{
  "norm_eps": 1e-05,
  "bias": "none",
  "parallel_block": false,
  "init": "uniform",
  "init_std_down": 0.00475,
  "lr_mult_down": 3.0,
  "beta1": 0.93,
  "schedule": "wsd",
  "decay_fraction": 0.864,
  "max_seq_len": 2048
}
MLP neurons of a small language model. Each row is named by its layer, matrix (gate and up: input weights) and neuron, and shows model dimensions 176-303. Each number is 200 + 40 x the weight over its row's rms, rounded and kept within 0 to 999. A neuron's up and down rows have the sign that makes its largest values positive.
After each neuron's rows, "fires on" lists the tokens most often at its 100 highest values on Wikipedia text that the model never trained on.

L2.gate328,146,233,193,209,208,189,259,224,266,196,205,152,250,113,272,200,220,179,225,179,253,235,194,201,175,127,245,149,193,161,191,230,199,191,185,237,210,234,244,250,264,132,141,198,207,206,192,185,217,250,276,210,166,197,201,292,137,180,223,160,158,192,223,168,238,175,115,196,128,187,239,174,211,222,188,229,198,216,127,234,204,176,249,137,204,201,212,162,180,236,89,205,227,214,211,251,221,262,211,226,198,277,155,152,161,118,261,159,216,226,202,248,169,268,221,264,209,246,148,148,242,199,166,197,257,223,114,273
L2.up328,175,183,157,217,147,266,150,196,169,254,190,229,146,174,237,204,218,196,170,188,180,208,224,216,162,271,268,164,119,219,141,248,183,156,191,179,234,152,151,238,208,153,220,234,223,170,222,169,201,225,201,182,157,207,245,218,215,217,124,185,236,134,209,176,166,275,211,152,234,212,192,186,132,195,182,171,190,261,274,199,198,214,184,211,199,238,259,219,274,196,159,221,196,215,236,169,169,303,282,212,188,159,126,189,122,225,268,149,191,266,131,241,180,158,269,187,122,173,224,221,228,185,224,209,198,210,202,222
fires on: " =", "e", "id", "ne", "ic", "ee"

L3.gate514,163,163,169,165,145,236,176,272,205,250,201,167,176,166,266,209,207,185,213,261,226,151,200,224,215,193,238,206,170,297,203,258,169,134,220,221,166,274,208,310,194,214,147,216,211,172,151,187,196,120,134,252,207,227,238,155,183,210,230,182,105,158,168,224,167,153,215,170,261,239,213,236,303,210,254,233,211,125,185,235,175,234,238,191,243,193,212,138,129,156,198,188,161,168,274,196,202,192,197,204,256,171,156,233,121,243,243,162,206,224,145,234,111,203,269,211,212,174,209,234,199,243,176,198,152,147,269,194
L3.up514,195,178,208,213,208,252,186,164,131,195,138,210,230,265,178,215,214,334,213,219,139,153,112,232,160,202,219,186,204,220,170,180,159,171,113,224,178,231,161,188,222,168,242,225,204,147,159,204,177,247,231,203,163,261,192,181,172,205,272,157,186,216,217,153,257,135,214,186,177,177,152,120,179,226,246,179,154,239,174,200,176,224,173,247,228,256,186,196,155,145,278,240,138,178,261,124,234,199,182,214,116,189,111,235,210,257,197,175,164,168,195,166,279,213,156,264,182,202,164,241,217,238,144,221,211,271,183,237
fires on: "-", " day", "ly", "on", "ga", "."

L3.gate254,214,221,195,136,225,242,138,230,172,212,151,265,223,251,247,227,209,240,160,251,185,219,252,188,199,176,142,182,197,203,236,133,164,218,156,112,183,216,225,235,254,99,185,192,180,92,288,226,234,263,186,188,223,186,201,166,240,222,206,228,263,135,196,216,191,218,147,165,172,225,183,95,133,263,151,206,194,156,213,206,176,225,259,220,214,186,265,171,194,183,157,131,182,176,217,261,166,195,243,259,214,144,204,161,213,221,206,238,201,173,141,247,158,175,202,228,222,245,273,95,145,214,260,280,171,205,210,207
L3.up254,150,228,88,211,223,219,167,242,157,192,229,145,187,200,213,154,262,184,254,161,139,162,193,175,188,198,195,255,202,182,250,204,258,247,203,181,220,272,248,94,172,170,217,232,141,216,172,201,207,218,178,221,185,219,232,221,182,163,181,172,247,174,217,243,276,297,204,184,182,180,167,183,183,225,131,202,213,188,195,154,204,160,193,211,248,235,187,157,182,195,289,192,183,188,223,170,172,200,246,145,226,251,167,177,204,182,154,199,154,200,229,178,129,215,174,170,244,268,226,125,217,198,182,215,196,260,168,157
fires on: "\n", " |", " Votes", ";"

L2.gate404,198,193,283,250,185,251,148,139,223,207,223,297,223,234,160,173,190,118,250,175,275,133,158,262,265,192,260,197,165,205,214,224,264,161,218,224,188,193,187,237,253,235,260,249,218,232,267,214,174,185,176,233,114,188,248,189,277,176,152,195,250,185,185,212,184,197,210,189,190,164,164,192,224,223,174,225,184,193,223,224,145,133,209,239,163,136,227,218,121,223,265,248,240,197,194,205,211,204,162,237,204,177,217,214,190,281,236,190,212,191,218,221,160,213,283,197,159,183,255,239,155,249,198,270,250,161,204,121
L2.up404,156,149,230,183,156,271,149,208,197,219,227,225,189,212,160,238,171,199,301,126,132,187,214,237,196,285,256,211,208,214,272,194,259,205,162,223,183,203,152,147,211,226,201,192,233,181,262,242,221,183,183,240,188,134,182,181,213,160,251,195,205,197,134,247,184,187,216,201,148,217,161,190,231,222,231,200,204,253,239,231,218,183,138,255,199,116,240,223,159,181,144,222,257,245,212,225,217,189,196,200,211,207,249,246,199,228,111,169,211,199,200,181,176,268,183,181,95,168,288,194,171,281,191,243,198,152,208,139
fires on: ".", "\n", " |"

L3.gate42,177,214,208,135,160,205,276,311,131,183,183,200,247,145,245,189,194,198,193,198,206,233,141,300,254,198,161,179,146,257,230,234,330,135,219,157,246,174,194,174,177,190,227,195,180,246,195,159,207,121,152,226,180,206,162,210,170,255,225,216,223,198,199,269,229,197,195,215,136,192,220,176,286,159,178,189,207,161,180,220,226,268,142,207,198,233,246,208,222,168,216,229,159,222,250,218,187,180,217,205,152,130,172,189,179,169,121,176,266,218,193,120,159,215,201,194,253,221,217,231,232,212,218,242,255,116,257,223
L3.up42,129,149,185,158,213,217,200,208,153,214,226,204,240,224,146,231,174,101,204,143,210,152,280,159,196,193,172,167,238,212,185,188,137,182,115,332,211,185,225,271,254,194,290,205,274,171,200,189,225,180,200,138,118,201,208,240,163,223,190,189,236,249,195,173,125,258,225,136,227,197,174,135,216,247,196,147,187,205,163,255,142,180,178,211,242,170,160,202,240,176,249,242,220,144,190,318,241,297,235,239,209,214,232,189,218,163,192,219,241,293,152,196,211,146,268,219,192,261,243,247,197,222,220,218,207,215,162,178
fires on: " |", ";", "mit", "."

L3.gate91,115,262,191,170,201,125,217,214,249,241,167,167,238,261,210,145,206,172,173,195,186,212,129,246,220,209,215,269,214,138,240,172,219,196,201,276,177,212,188,187,183,157,184,149,178,199,158,191,193,194,229,185,268,111,163,223,224,215,209,218,213,210,166,165,247,185,182,300,228,171,197,215,147,212,188,259,165,212,201,205,246,256,175,255,164,203,187,186,209,202,190,185,163,207,244,209,101,194,204,225,136,222,148,186,189,112,207,146,202,181,240,161,193,302,208,250,206,217,179,182,202,190,215,231,183,251,207,175
L3.up91,211,189,197,174,180,180,149,186,202,108,210,213,228,165,258,132,214,141,234,141,243,170,172,206,145,242,243,197,173,212,200,166,148,240,226,219,191,193,230,277,214,172,97,232,140,242,204,156,179,195,170,206,190,199,186,280,245,181,236,181,229,268,185,198,187,223,196,186,161,247,178,265,162,265,171,233,136,225,174,164,247,202,256,189,185,180,277,196,211,222,256,177,196,201,216,165,179,153,213,166,230,236,179,138,283,212,199,223,119,198,205,154,174,217,250,217,157,164,146,243,224,179,189,230,167,200,289,172
fires on: " to", " not", "t"

L2.gate229,196,222,172,132,195,212,157,219,116,144,187,170,169,150,153,204,147,186,204,236,231,162,194,211,280,202,160,194,212,240,260,219,217,258,152,158,211,186,250,247,260,234,222,205,219,138,157,252,162,156,236,222,188,198,249,184,234,199,215,200,276,250,128,161,181,175,196,194,236,135,161,219,286,222,153,131,245,169,250,243,222,171,272,229,214,185,189,206,155,185,169,246,191,202,184,231,151,254,200,182,182,144,193,209,222,178,153,133,238,262,267,164,175,250,320,225,226,188,187,231,235,288,220,256,165,166,170,240
L2.up229,190,167,207,199,161,242,241,102,196,203,202,175,158,185,185,205,107,216,222,176,176,207,232,152,203,189,117,233,162,206,189,162,165,173,159,117,205,203,205,290,157,188,225,192,218,212,127,211,241,228,169,188,233,209,209,187,203,248,260,221,184,236,184,238,260,194,205,215,255,197,202,127,173,202,184,170,212,198,265,241,202,185,246,271,183,217,236,177,262,181,196,152,224,197,256,257,179,211,155,281,237,124,164,195,166,184,190,220,204,190,211,181,215,214,172,220,239,313,167,145,130,184,197,229,228,267,210,215
fires on: "."

L3.gate181,216,226,210,187,174,233,190,292,219,172,225,156,189,194,244,204,200,209,170,256,130,232,117,189,209,90,185,144,200,167,196,187,184,206,287,259,224,161,286,250,196,223,141,260,213,259,193,190,201,208,216,235,151,194,170,264,235,192,261,146,174,182,190,181,151,151,168,186,169,203,164,246,207,190,237,200,207,188,230,228,158,177,207,236,177,177,206,108,254,191,171,254,185,179,248,230,184,243,206,264,261,206,210,218,208,261,205,173,161,223,219,192,211,189,141,169,185,207,182,190,132,167,173,202,191,250,130,263
L3.up181,234,171,228,211,284,211,273,228,212,206,214,207,277,156,291,244,189,233,249,231,185,217,248,297,233,139,244,243,185,172,152,198,209,156,232,199,206,166,235,198,177,197,195,234,268,147,219,199,187,214,182,241,215,250,215,151,214,194,216,168,232,257,211,179,203,167,201,84,147,191,211,119,217,201,252,240,165,268,223,184,227,248,249,163,194,241,155,187,252,87,188,220,240,104,195,253,225,194,192,215,262,173,212,188,174,226,133,248,219,223,210,223,236,137,221,181,260,225,169,230,248,211,192,187,185,199,235,138
fires on: "\n", " life", "3", "0"

L2.gate71,187,139,198,194,182,237,154,121,171,244,244,202,268,174,253,216,242,156,207,243,164,228,139,241,255,262,144,152,153,118,160,170,263,188,231,222,240,168,218,203,266,214,175,210,152,210,228,225,189,244,183,299,191,213,170,232,180,221,138,225,230,245,276,261,233,191,173,131,217,208,198,168,185,178,210,127,236,181,204,246,186,156,131,185,254,118,207,252,125,215,256,224,166,140,220,162,290,233,204,212,208,180,251,222,206,207,184,221,231,167,194,201,154,220,233,204,218,218,226,154,175,236,198,194,180,173,150,224
L2.up71,153,226,220,179,190,240,167,225,164,222,248,232,175,156,193,161,209,176,143,212,231,214,188,154,236,212,209,135,156,144,219,166,284,219,193,202,206,218,213,156,178,216,202,197,161,190,226,161,152,272,175,241,136,169,261,184,224,243,206,198,119,224,235,194,243,174,220,180,125,197,225,203,228,120,203,211,235,174,227,206,179,262,165,158,177,160,154,139,110,107,183,181,196,227,204,252,186,159,321,216,195,157,218,169,198,192,203,259,92,157,264,245,224,268,205,280,72,193,227,256,166,304,204,218,231,204,205,145
fires on: " |", " temperature", " time", "do"

L3.gate75,201,197,139,188,167,158,160,129,240,220,195,130,172,239,241,202,222,187,159,209,187,187,203,215,217,211,105,150,212,191,161,195,134,193,159,230,252,215,124,298,156,220,155,126,135,232,231,186,182,244,246,266,161,239,130,184,147,232,212,147,183,255,219,246,203,163,240,197,277,221,216,267,253,257,167,204,175,246,173,229,197,250,176,200,169,146,157,193,232,257,193,208,253,195,197,241,149,254,175,216,200,166,187,182,242,171,173,169,136,182,249,229,232,237,174,198,279,262,171,190,211,235,234,146,228,173,237,92
L3.up75,221,187,187,209,108,200,158,235,210,124,173,232,233,161,175,148,239,254,206,190,218,201,145,181,257,180,162,223,174,231,172,174,120,191,175,177,218,172,201,203,207,260,185,146,128,134,239,222,218,189,127,269,185,297,131,238,239,218,244,190,77,292,201,203,93,202,228,148,190,173,146,241,230,321,201,211,242,234,204,161,224,225,233,165,229,302,208,232,205,158,240,197,198,153,216,244,175,227,155,134,176,257,206,244,246,219,185,148,161,163,151,221,187,180,173,224,200,224,195,241,192,144,215,171,255,124,207,202
fires on: " to", " from", " left"

L5.gate276,218,196,236,147,163,190,179,143,169,164,169,201,161,304,127,220,235,248,269,225,282,182,194,231,166,166,144,219,146,196,240,199,193,191,226,189,223,170,184,209,169,239,235,184,178,270,178,259,244,128,211,213,217,240,235,160,237,164,199,142,162,223,162,213,140,246,214,164,206,278,137,281,232,224,148,198,275,178,191,274,243,148,247,203,228,195,207,234,221,163,232,204,178,250,247,222,200,182,204,238,166,168,188,160,174,180,125,176,193,210,226,201,132,183,191,194,176,185,203,214,212,228,221,125,234,234,239,191
L5.up276,194,176,192,172,203,148,226,220,165,182,172,170,197,264,110,270,198,223,169,204,260,206,211,196,237,194,76,238,239,220,274,215,184,149,198,231,284,183,196,185,193,232,205,186,248,259,168,199,229,157,168,171,95,225,275,173,212,182,160,158,177,199,193,218,190,219,150,211,159,207,195,276,173,197,230,244,192,169,226,230,253,184,163,189,162,196,167,169,144,172,243,246,216,257,200,160,147,172,171,220,136,209,179,183,196,160,144,155,178,113,256,251,184,243,207,165,174,168,229,189,196,118,208,259,192,237,260,177
fires on: " and", ",", " from", " of", " in"

L2.gate563,203,207,148,267,256,209,229,192,183,248,176,122,169,229,221,179,242,193,169,191,185,225,143,163,233,188,268,184,215,289,172,148,220,230,236,170,163,295,103,132,297,149,201,200,223,212,239,177,182,147,176,160,183,162,213,190,174,182,147,181,165,215,220,167,250,158,246,248,105,249,222,251,222,223,221,151,171,125,188,259,309,127,197,188,190,210,241,193,197,154,131,203,189,210,114,182,185,153,207,243,158,206,260,184,166,276,158,69,141,226,222,217,138,237,196,122,197,175,264,190,222,250,250,236,176,237,183,117
L2.up563,173,226,176,52,183,244,217,210,195,152,156,168,233,173,218,223,204,234,184,202,178,316,189,234,205,208,224,197,205,203,145,185,187,192,211,258,230,265,199,230,265,242,162,255,219,196,222,124,199,157,186,198,172,225,216,233,252,250,231,231,251,249,162,257,188,195,234,153,183,209,201,258,200,256,233,173,198,201,252,186,241,219,201,215,228,206,237,191,164,135,201,239,176,241,181,279,194,235,168,144,186,231,227,167,252,196,218,186,189,266,145,241,191,234,156,113,123,202,196,276,252,176,209,239,207,234,222,136
fires on: "s", "t", "é", "d", "act", "el"

L3.gate258,153,123,250,219,154,241,179,202,297,235,235,224,171,193,253,243,145,225,236,179,235,160,223,245,141,165,174,327,144,184,219,189,217,223,210,281,220,214,152,239,183,228,238,178,212,234,131,186,168,178,246,231,212,234,161,190,240,95,218,122,172,243,274,192,194,156,216,216,168,180,167,328,210,207,206,243,174,153,229,166,98,201,220,189,205,169,220,147,207,204,214,193,199,215,266,268,219,161,139,133,174,156,275,198,204,139,207,205,270,141,196,201,226,180,186,191,172,146,187,239,252,204,225,190,222,175,200,142
L3.up258,179,219,192,212,172,233,198,151,206,191,218,220,223,190,210,161,232,229,201,174,249,76,252,240,155,192,194,215,229,110,293,198,253,256,248,207,137,248,181,216,169,252,220,213,87,251,258,149,143,171,142,219,230,193,162,240,198,166,185,204,265,209,253,254,184,170,277,204,181,219,204,274,220,179,201,208,235,255,185,263,194,131,216,285,156,232,215,199,247,221,129,189,249,271,252,192,185,231,190,182,253,275,182,235,222,99,103,193,249,203,199,162,240,175,220,229,183,210,141,214,179,202,152,198,184,161,208,260
fires on: " |", "d", "s", "th", "e"

L2.gate19,157,226,222,153,207,196,218,177,175,260,152,222,195,201,172,194,254,214,230,219,131,252,215,223,183,152,190,179,226,292,232,262,148,177,259,178,235,245,222,191,248,202,223,200,270,224,240,199,277,183,192,116,194,126,194,180,205,199,178,126,238,198,233,201,233,291,251,181,257,271,223,205,189,205,216,173,219,179,233,192,218,123,155,158,170,233,230,165,125,161,156,200,235,262,234,230,210,226,146,152,124,255,250,172,165,156,210,282,232,192,198,179,205,223,141,261,177,192,217,232,203,193,228,170,173,240,211,248
L2.up19,211,263,196,127,195,205,204,222,205,202,211,203,168,185,202,182,206,184,244,268,257,203,261,318,230,208,234,157,259,191,254,232,192,203,256,186,117,268,203,189,203,188,221,204,198,221,215,210,205,228,186,229,118,223,216,171,224,207,248,208,203,217,179,169,240,219,254,169,144,197,237,202,199,188,138,138,206,177,211,196,229,155,150,197,222,285,250,186,212,172,147,184,155,265,236,189,178,213,248,216,166,220,206,168,252,173,201,202,221,200,138,172,220,210,190,265,275,296,171,225,156,194,235,133,196,137,261,269
fires on: "s", "qui", "a", "r", "c"

L5.gate409,100,148,210,244,237,125,214,246,153,172,234,240,260,239,161,233,182,152,219,228,200,189,260,203,223,182,209,197,186,176,192,171,244,181,200,175,199,254,212,220,241,170,221,197,176,233,198,193,195,250,144,178,209,212,215,129,205,186,222,137,161,256,185,278,203,207,253,273,178,261,150,217,260,211,229,192,229,132,241,211,181,211,214,153,201,183,283,237,279,179,251,299,240,157,231,249,163,146,189,172,169,204,137,249,199,214,205,210,217,193,190,211,162,226,159,253,190,168,184,151,210,169,153,197,207,162,182,200
L5.up409,163,275,152,173,264,165,237,247,147,161,137,178,239,334,177,212,179,259,221,237,283,187,243,197,183,182,198,151,120,198,172,178,268,183,150,187,216,222,222,221,183,229,247,171,246,208,197,254,227,239,98,222,227,174,242,111,233,187,212,223,203,183,135,211,106,216,213,220,179,213,208,185,218,190,219,233,155,157,154,229,224,148,145,201,200,182,235,202,257,126,117,247,179,206,185,195,126,262,219,212,195,218,199,174,132,194,164,220,187,192,159,184,253,229,134,288,223,194,242,160,172,219,185,211,274,223,142,236
fires on: " and", ",", "\n", " as"

L2.gate576,241,195,223,231,200,239,195,181,290,143,172,246,181,72,230,219,187,217,192,222,164,191,231,271,211,175,224,170,209,183,153,157,259,166,171,196,184,234,159,233,170,197,228,201,178,199,213,272,159,193,215,208,248,171,134,156,200,176,166,231,210,272,233,223,106,229,282,236,216,251,170,232,277,291,187,241,168,186,178,215,200,162,205,195,195,121,226,227,169,182,189,255,210,257,177,221,257,193,227,233,229,155,243,137,194,238,222,178,218,163,201,158,118,191,150,193,192,188,278,221,217,219,239,269,215,236,221,200
L2.up576,157,204,207,169,156,210,183,214,202,197,192,165,147,219,190,252,205,222,236,217,223,150,192,178,135,180,224,184,188,228,185,207,251,138,153,186,173,189,180,230,140,221,161,117,180,188,163,216,211,198,202,188,202,164,126,220,155,226,138,231,218,254,116,197,220,232,210,169,181,229,163,208,258,201,203,231,255,171,175,244,176,163,101,161,166,117,240,129,213,187,133,177,225,154,107,245,134,240,248,215,182,229,114,142,97,185,205,147,251,171,168,184,152,208,218,193,209,208,191,216,206,226,179,195,245,219,215,206
fires on: "."

L2.gate184,198,159,222,168,205,234,169,210,209,243,75,248,132,264,121,180,171,195,186,262,286,268,230,169,145,244,110,143,193,205,219,177,172,213,113,216,188,214,281,308,281,200,209,187,160,152,151,307,175,179,189,173,202,151,125,209,200,243,187,180,235,281,228,208,226,231,156,165,230,227,202,224,194,201,168,208,273,229,128,152,266,159,249,172,157,150,248,141,202,211,194,201,194,204,253,189,142,196,202,249,137,168,182,235,205,168,235,174,224,222,195,217,116,198,183,240,209,152,211,130,226,206,173,190,181,221,150,172
L2.up184,275,188,231,152,194,191,225,168,214,126,229,147,209,172,177,186,192,149,175,180,184,174,177,254,198,241,127,180,125,223,232,149,192,245,114,180,244,226,166,251,185,193,238,175,155,139,190,246,241,149,195,219,223,164,235,208,199,271,166,170,195,211,256,186,208,212,157,226,216,246,250,223,185,200,247,229,224,173,171,189,242,130,205,208,123,216,258,227,176,144,143,287,220,162,196,178,200,146,205,162,217,89,145,194,236,222,163,191,230,279,233,194,118,183,169,224,243,253,196,265,217,247,177,185,167,238,211,122
fires on: ".", "ing", "Th"

L2.gate425,192,160,142,224,229,158,193,175,209,222,228,220,200,202,213,152,152,189,223,150,248,199,161,228,177,193,170,182,204,207,224,234,196,188,146,205,239,161,260,272,156,236,223,161,239,278,156,240,237,289,237,206,203,246,153,152,231,238,270,153,137,201,273,202,204,193,163,221,252,212,143,200,294,262,281,212,179,152,151,281,254,254,203,179,161,194,195,153,201,193,181,190,134,182,249,90,214,201,69,170,196,156,178,175,159,271,198,207,143,151,158,123,174,215,136,300,247,131,215,179,216,263,261,147,210,209,185,217
L2.up425,96,246,229,165,187,221,217,183,171,245,193,223,200,177,257,211,197,222,202,164,161,201,150,192,178,101,169,226,245,157,237,230,261,203,113,277,168,165,228,142,191,184,270,176,159,178,169,243,228,224,265,210,135,280,236,165,195,230,247,167,278,149,236,176,171,221,134,189,246,207,190,154,152,256,160,139,157,134,222,229,228,268,157,209,181,162,166,207,207,207,255,251,221,173,203,222,155,204,171,207,226,134,190,194,227,154,203,211,231,170,164,225,116,143,184,173,183,165,142,179,133,198,129,223,222,144,188,225
fires on: "en", "pen", "ten", "ph", "phe", "cell"

L5.gate508,162,231,195,134,198,171,220,264,254,238,112,230,169,168,219,221,158,208,220,180,196,188,161,201,154,163,232,114,143,255,230,228,252,238,188,188,234,188,198,177,189,133,159,135,228,116,210,254,218,237,206,251,201,203,208,253,188,129,213,227,204,230,169,188,256,150,231,251,243,166,205,197,203,215,215,206,223,165,173,253,217,257,270,171,184,185,207,173,268,258,208,227,151,146,174,219,229,196,196,269,126,182,154,262,243,206,234,203,175,212,170,100,148,189,186,247,237,231,226,147,179,225,220,140,179,171,203,216
L5.up508,184,168,192,181,110,206,172,226,186,228,249,308,139,165,228,221,187,182,208,157,156,186,169,206,160,170,159,132,149,244,191,178,255,209,244,204,211,153,242,179,194,215,161,228,188,226,187,173,256,158,220,234,243,245,172,221,241,125,182,215,215,264,192,233,221,226,166,232,169,229,208,183,221,185,200,264,256,184,222,191,221,261,238,211,191,298,254,273,271,302,208,122,98,149,314,155,258,240,290,222,219,179,218,200,239,138,155,243,205,144,182,147,170,234,155,202,288,244,209,167,226,142,237,260,229,194,163,257
fires on: " to", " of", " could"

L3.gate625,185,188,219,226,221,128,268,223,192,217,233,204,184,122,254,216,140,175,152,175,196,217,207,284,222,149,156,144,133,162,252,153,192,163,155,163,152,213,208,228,202,237,221,205,134,175,266,176,207,169,247,230,141,255,164,103,165,150,212,276,257,161,216,220,231,172,228,223,149,207,291,222,206,191,184,192,198,229,116,293,172,201,173,202,162,213,157,261,228,249,172,170,141,210,218,248,275,144,146,241,274,209,192,186,215,194,259,173,231,270,136,238,196,139,181,193,271,244,172,206,221,175,191,192,222,272,193,227
L3.up625,295,210,235,255,165,184,141,304,199,77,144,277,260,248,219,178,210,209,175,240,184,135,182,199,160,204,209,187,222,257,233,186,131,174,206,137,208,174,235,266,187,180,172,182,84,194,267,185,263,204,223,137,258,242,237,104,183,192,228,227,179,144,180,157,190,260,162,218,235,173,173,239,208,159,135,247,212,165,201,132,210,193,189,240,188,225,157,219,149,254,198,209,193,292,234,153,260,220,233,214,240,249,209,165,255,155,176,172,219,181,190,259,214,205,222,101,221,183,190,196,179,201,187,237,230,184,184,242
fires on: "s", ":", ";", " including", " included"

L3.gate1,182,125,175,182,217,187,192,193,209,175,250,150,225,148,226,213,216,187,218,219,233,189,225,166,244,238,217,244,209,224,199,192,229,197,168,231,199,233,241,177,191,267,183,178,216,192,209,201,223,182,186,284,150,211,185,229,237,185,219,160,215,182,206,224,193,166,203,220,187,220,226,232,182,184,170,167,129,133,237,189,186,207,156,266,195,194,156,205,146,175,168,172,123,227,167,217,149,235,164,263,257,183,225,206,261,210,231,245,176,214,214,129,256,200,200,228,159,161,195,247,162,170,191,236,215,204,196,150
L3.up1,188,195,290,183,187,189,198,215,167,175,164,276,181,199,217,148,242,186,201,179,309,206,190,188,177,135,219,156,126,233,118,142,226,123,242,184,204,207,205,228,207,211,220,264,265,194,280,208,198,121,249,261,149,193,195,126,135,188,147,143,231,230,251,161,164,173,264,184,197,185,179,157,254,184,250,233,210,148,248,179,237,199,203,176,214,189,266,157,193,217,179,204,234,225,206,203,182,184,274,233,187,161,232,219,250,222,175,227,199,199,167,212,207,219,154,153,199,204,221,217,237,204,208,278,185,222,216,170
fires on: "0", "2", "4", "6", "3", "1"

L3.gate535,287,253,260,135,241,138,222,213,176,209,156,224,175,232,246,228,234,243,186,190,241,218,232,252,187,227,195,209,146,281,216,199,178,221,199,206,166,205,212,179,237,156,116,221,188,234,145,254,308,185,155,215,201,200,214,155,189,122,139,229,201,227,191,231,183,202,202,263,161,155,211,177,191,166,124,175,199,216,150,348,278,186,270,254,256,278,218,223,181,195,178,244,192,182,274,210,183,199,245,217,103,266,302,139,215,171,141,183,210,270,275,183,180,151,151,175,222,219,245,193,230,216,165,207,144,174,175,136
L3.up535,199,176,194,204,239,238,177,285,209,180,241,212,228,204,161,264,149,274,175,241,170,205,196,176,240,168,164,229,135,229,194,163,262,225,229,149,230,143,201,226,159,249,193,207,128,109,201,265,192,202,150,187,134,133,155,207,223,154,205,253,239,177,238,251,189,254,278,242,145,186,231,285,233,218,111,238,233,188,209,185,244,163,222,251,255,162,189,155,188,237,214,203,232,158,276,180,259,199,272,244,232,206,215,162,278,201,163,180,264,160,198,281,199,98,194,201,238,232,186,170,220,141,228,243,202,212,106,256
fires on: ";", ")", ");"

L5.gate142,161,242,220,260,227,288,263,156,149,134,262,235,206,190,210,148,197,155,198,271,219,280,173,180,242,232,215,203,241,207,164,169,233,156,276,208,190,229,206,157,197,250,230,185,252,324,178,175,186,225,184,185,178,128,285,168,180,252,193,141,140,194,190,153,186,134,192,225,204,279,192,259,241,193,228,175,228,186,147,223,234,184,212,196,207,154,226,234,293,226,160,221,140,185,241,252,149,184,232,136,204,225,252,192,183,185,241,254,153,120,253,223,203,233,198,194,181,187,162,195,190,241,223,164,208,249,217,259
L5.up142,150,254,253,292,199,165,237,182,201,201,248,171,245,223,242,210,240,152,176,241,244,298,282,144,124,209,192,191,213,220,185,189,276,192,166,227,178,234,248,271,210,218,281,249,163,262,234,141,245,175,139,187,141,163,242,199,194,174,141,184,208,161,192,282,187,165,157,220,263,221,192,154,250,283,257,206,209,185,162,221,251,195,170,206,211,155,255,129,186,171,170,171,174,254,214,194,96,159,215,185,232,125,150,161,130,215,145,204,137,117,249,217,233,196,149,226,206,218,173,229,167,90,223,224,199,184,239,232
fires on: " and", " as", "s", ",", "\n"

L3.gate103,261,219,205,234,136,193,153,197,144,222,226,190,190,180,229,194,215,180,114,234,193,152,223,166,222,221,146,257,221,212,180,170,235,248,137,228,193,218,223,204,232,176,156,256,196,147,176,240,192,139,205,219,214,185,112,249,152,158,172,135,202,252,215,186,205,182,188,244,250,183,284,182,155,191,202,207,241,76,189,236,173,176,263,169,200,254,203,160,248,239,165,273,169,164,203,257,204,169,227,282,144,169,176,170,155,195,163,182,169,264,190,270,232,276,142,146,170,273,209,195,247,244,188,210,209,225,155,176
L3.up103,287,211,191,180,184,255,188,174,249,176,167,188,172,136,221,140,164,221,161,329,156,168,264,143,254,179,162,249,208,275,221,245,200,213,129,143,324,229,238,254,246,234,166,174,218,209,167,313,172,227,173,156,217,160,268,208,108,191,165,150,188,214,237,163,241,201,159,179,231,215,212,155,186,249,224,248,210,240,214,159,194,219,210,206,261,270,223,236,189,143,221,235,212,227,227,231,156,163,172,215,164,212,170,261,230,204,214,218,197,258,243,221,224,235,214,240,237,199,213,265,212,159,159,180,151,202,183,150
fires on: "."

L3.gate153,150,190,195,243,203,166,193,249,159,185,207,193,230,166,210,226,218,287,139,213,163,197,252,201,196,242,155,172,187,267,260,219,145,160,196,201,208,145,201,136,202,172,180,192,227,277,181,171,258,222,275,164,241,203,203,205,192,211,247,147,216,192,283,209,204,199,193,194,213,178,220,191,183,210,173,164,187,148,115,170,174,150,173,294,239,130,178,209,173,189,174,180,175,182,245,277,234,209,211,245,262,217,280,215,232,170,212,168,194,165,175,200,224,151,228,176,211,184,199,149,160,247,253,109,181,158,141,183
L3.up153,191,151,233,184,217,223,212,185,213,235,155,209,168,173,167,229,210,239,207,147,165,152,134,187,229,218,236,222,237,224,229,175,234,242,263,212,240,149,160,194,167,252,198,127,170,234,305,67,152,237,237,282,284,211,183,160,191,200,212,194,142,212,156,206,159,190,198,209,177,131,124,194,182,130,153,185,137,158,224,250,164,203,242,289,202,192,275,225,206,185,209,200,128,192,186,154,233,220,229,176,139,278,239,191,189,173,252,154,192,175,181,227,276,283,141,231,209,229,241,202,190,172,167,243,136,220,261,211
fires on: "il", "w", "t", "te"